Part of a small language model's weights: width 256.
MLP neurons of a small language model. Each row is named by its layer, matrix (up: input weights; down: output weights) and neuron, and shows model dimensions 112-207. Each number is 500 + 25 x the weight over its row's rms, rounded and kept within 0 to 999. Numbers have three digits each.
After each neuron's rows, "fires in" lists the words (lower case) most often at its 100 highest values on Wikipedia text that the model never trained on. A number after a token or word is its count.

L3.up858:510512506483490487504517490497415502466520516530474499437499485491515498481478502520525512512519525497510546486475499451463473477472478460504496492486437506503528526466537468509469477497499500505514467491492499511502531503514478442530472467541506495537496485495511519513508504493508443531
L3.down858:466517516484488486540515510499524485502482497465534456530508505503507516517466490492448495499511524504500464460491535527504513512529527474482522515545526540512491488543506486514467485482478497457473452456534486481522495472513499536474550505456498495518519518530483495513538501527556496503
fires in: "on" 65, "high" 10, "served" 5

L2.up337:485527476484511488527480503512532464495511472477463478508446452487485510501465506448513517505485520553489514496527535501514492475514485518504499511501497476498472479507524500474483491514474504507491488497493491498496520506514473546483491547508506513500496477532460532496501481558566448505
L2.down337:525487472485486496470524495501467499500500490495573513472512498519549484494530512525498481481518465473518503502491487471469506513478483472493512469512493506534524494512488495544550537511521526506519522491504513517520523494489552458509529484463452523470519554508485485509511519456440536494
fires in: "place" 16, "career" 12, "did" 9, "again" 6, "both" 6, "following" 4

L7.up249:534504520532506530457458482521498513471511522551552494496533509478528468513501485524511476481529481506509539522505517462477532540443504477522499481533488497513496505516525557476454497476498491501487508442503524482504522521497539484532502485490507500517502511481490488493476520483572530515
L7.down249:492475526448489507531550511448513503564498487502500492506511443474524491561511511520519475485469530519502481526511530544525473524500513511527507494476530528441502477496496492470479495486461490471479480522533497489501490439515471481485488455498524529512511463469502490467509515511480494480
fires in: "as" 33, "became" 14, "time" 10, "now" 5, "1991" 4

L3.up512:507520473511504515516542494517455494519558523497459455511484453468480481499538508503525514513519527476502519481507512484482538545508453493508482487480481491500499476492531491507484446485552488511485488490467508505533519486502476456509465486536476521478459557498507488503483492489527456548
L3.down512:534523517482479518518508480497518508472490503488530514498471504511475554530478457520516521526493484495526539476501513488501512470496509488472525473496527550511464498554517520476491521496479518507504491487493543518509528493482528505505530528502505486498484455511524520504491507511478522451
fires in: "her" 38, "medal" 22, "she" 9, "book" 6, "gold" 5

L3.up801:501476495495477522505490510524491510498522470459496492546545528464521512502484501497478511482498453497459496511474506486519484489532516458498498507481512470506471482494506536507494436508505475514466522484486505486503465448550508537532450450515485515502529528420515516494498516501515481538
L3.down801:506499468485473513522505482493474508539467488493489496488466456457517498475495475506490503522491537467497435464506519472512513503480468492511462505545481517475481492532530522502477513464502492515498500484450515533471512493501472490501508518482502479481510457489496464506480501517490455476
fires in: "place" 36, "she" 15, "squadron" 4

L2.up248:509544499517495521483502507500491508492506513488532514478506487490476512547524516521503471490507500457519525501520516461488479486499524488496512480516550522493509493458479503505527546478547482500534482514486456499494472500502510463521494482506494529537526546423547493499489458418432489492
L2.down248:463466520483527494497522489522480494497479501503469511527510492520534486506478472475481501513504549538443517509488526522526489477479475502485475510468506492512485497509541518480450455526460508492434502499497522487501497497492450516454533514513543426493479407502508506519522505551548488518
fires in: "it" 21, "support" 8, "cov" 8, "nie" 7, "ifpi" 6, "except" 4

L3.up231:496491523474492490498545492478482494486464539515542446426525517479472480474518497507503472503474507487509473535506477489485500520485466471489486454484564495508509527487494431475474521503485501511483480508481499498496501501510525473522483525521523508561532525478480495530542501466509534530
L3.down231:474562506486498492518506501529518475485537493528498508497494519468480541539495504514517475489549495488464499505461486493485484527568529473504492553549478512468499467515485513510478501497489506465519480516493484475540496498504499501504490479559489504515464520498481495491490528541553478513
fires in: "china" 16, "vietnam" 8, "issues" 8, "km" 8, "ukraine" 6, "de" 5

L7.up854:509500497538540482459517488507468498454511522553517495464488485484493508448461538486480533474522513503497499478501471454479519496500459487515470492518465502515480557520477543516491439493532492508478500517490519491493522496497548517481546490530498477523530461517535501521495551548515531510
L7.down854:493505489533509490524563502475509479470506477512530505471481519515478534513542507530492525476494505555497476509512510497494486501493517450487505510519527506465499517483454505489501525507492482497520500542463514517432493472499492480511481519548486487518518495518495451508488455516481538504
fires in: "as" 28, "worked" 13, "served" 12, "him" 5

L3.up311:494553521495501479491495490501504491534441470487485472475482493479513477534530478479480499482496501514495463484542472488490542526511505515517526506481466513508495461515513466538485483542498501529524519495531477497484487503507494511461520519536508530528477493482557478535572511518546510487
L3.down311:520476505475469469453523499524514529514523508506481528544534510496471498504478504522494514488533431492539507502468514512448500496509541532521498540536501560521518531533485454511520497511501495506490494522493499485472499491502513534496544472510495460469535484510467442491469500467525468500
fires in: "was" 29, "is" 12, "of" 9, "became" 7

L3.up583:460522451430502467487534499518510489503500513523531453498478486419507467475539481485490517508475515488499546526473506505508513538484496516482517486537526508482515494495477487464524488498494440491465466532485499482477536503511483541510516511523490500491498490513507532526507558485498463498
L3.down583:515499429521473511529433505515473490516477486493556533509488495498486534497540532514505504475525490538498468480518482423523489479490451511523505517411473512565470499507506511523482519506494520525512514493463495523501534495509512455514454515487506522504492536464540500460489484477514520492
fires in: "medal" 24, "first" 15, "microbiologist" 13, "single" 4, "singles" 4

L3.up784:523502547551523500477506502451462495486501483528441475454544517554522518474504516472540504471553497514495525494523496502513478479485503495491551478488442511494497478506512468476498517513518552460510529482502522507506477471492559461461477438492518509536525510463508480510519535544529477519
L3.down784:504524490491483507504545499527479541458489505446505490504466503484494515530472450560461494547475536497500507506449516511547483530540508511474499550536506492460516500529547493507485485478476496521507503486508493501474514507491490535483547521462488481486510479527533509508503461505443528507
fires in: "held" 14, "code" 13, "who" 10, "composed" 6, "court" 6, "did" 4

L7.up791:508489495541506509475485507509502473523495525478481499433492476505503530466509493486516479516495508487501496493487526529512514488491477507534550505477511497491544513451483536499497478518500514484519493492489500489472538445465503535489493516521484529523536488540479472528490489454518454524
L7.down791:478517524512523483495513518472499505486501490535468510533531558519488501508507494532487489506469509515529496532499513474483480544558485497495469475526484481391500516518524486471520515493504470478482535527519492596508511473502500459524511467462492484548491495496517517495515513511512508472
fires in: "who" 33, "on" 8, "love" 7, "ramanathan" 4

L2.up863:507552463496524471477502506517527494451485539498470501502504514512480543547511544476515488499523474516494504482487510493512479417482521523518505513510518458498505511440480500489491514497539500501516503508459506502501491489500486506547483487496470538468505486477463514473524497508472444515
L2.down863:466456504495471510494525482509506521534515525496538504487490463500525522525477482498470535557488490467524513513480455515491537490473469476474496480491483492500482505531505533512514442486499505500500501453517502504476510534479519480473544508482526439504483513516514488520501474505508504488
fires in: "his" 53, "love" 5

L7.up149:478513500519502491512500521508513487480517494492490507529470465504526447477525530479530502476524477509560508454521564544513509547489494499526558500532528498492500491491487497487491477494533496482500528462530481482496479416454490538528502508496505490482531491506512450498499527492552480506
L7.down149:487478484469486481473522491513507502514492484509476500506516507542521483516514470541470451525469531511527512491505468501510502499516502513521490486543504486477481499497529489491499498537472512513467521545481475523504514568499517437441534469521482491546512470503470538468515482531495548475
fires in: "there" 32, "on" 25, "about" 4

L10.up898:493512462472507467436548483499499499475475495504491481491510513535491472496480494484486492497502520496511491484529496500485488508499513500518508483481495478494456488488539510524506479530493520476515475480562478536508459484471514510537517533517473508471516465502524481560493489528515521500
L10.down898:479495492508508478489530511523527495476526501519495478503494501499500503497494498522496482506472515512512492507493498510494484495487521513505484479506489505407487487497549510502499510479494502472528500488525512732474507487503504490503487515474493477474500513511514499522500482528492532491
fires in: "from" 31, "joined" 10, "and" 9, "using" 8, "operated" 5

L3.up1005:493497491472512473479488502471491540486519524508473515499512498448507527522509500505503533489518511511466510547529505437542474527497520484513551496513530494480500448490495477530476538508487478452496466466488447493506508505446507526502478504494501509511520453498541492477477519480531510493
L3.down1005:494504522538524522482525507502507500499497437504541467463515505550522518459473501527510501466492542496520531497482493467447539515490501502485522494518530532526559538519536459484517506515484536517495532553536473531524536493524464494468532494476481537525462554482510503509523502481502490505
fires in: "secretary" 13, "officer" 10, "chief" 9, "year" 8, "as" 7, "archbishop" 6

L2.up114:498479436480504488471532490530551527515511491489507527515493506536459498497490545490519475488504495490524481507531518461510456450483516493501492503519510458502505520443510472498508485463500464493510486516467530504465466505485466492519508506508514539501532501560437477496481493479481452514
L2.down114:527505529509492509512469521488513454528453495498530495470515507505546532511523479514502509495487534508491483474515509510533510472485461521524529485442543483539491514553515530504469477505493508515484488480485527505539483513511582514488469510483476470504471526459503507518500534551486524458
fires in: "there" 19, "career" 18, "engineering" 9, "friend" 5, "commercial" 4, "after" 4

L2.up493:518446497478515491480513503532569507478536532503477479489537495521496452480499493480506494494516501475515519506500498499513480489474489487504505500510504520503508462448497441506504463524560500500440502503470561499475429495519485494508507507491492513465503477513440468540471502510480468515
L2.down493:492525499433457505521502510478551478517519498481559556534499505473489537525503489525471517500473489485448470442469504483498512483481512476519514481502506530508467469529464547499505511434495482532522493517450511466511495503499513545497495506494525488523507593475481519500487524509503524479
fires in: "submarine" 18, "on" 14, "1st" 6, "premier" 4, "rest" 4, "career" 4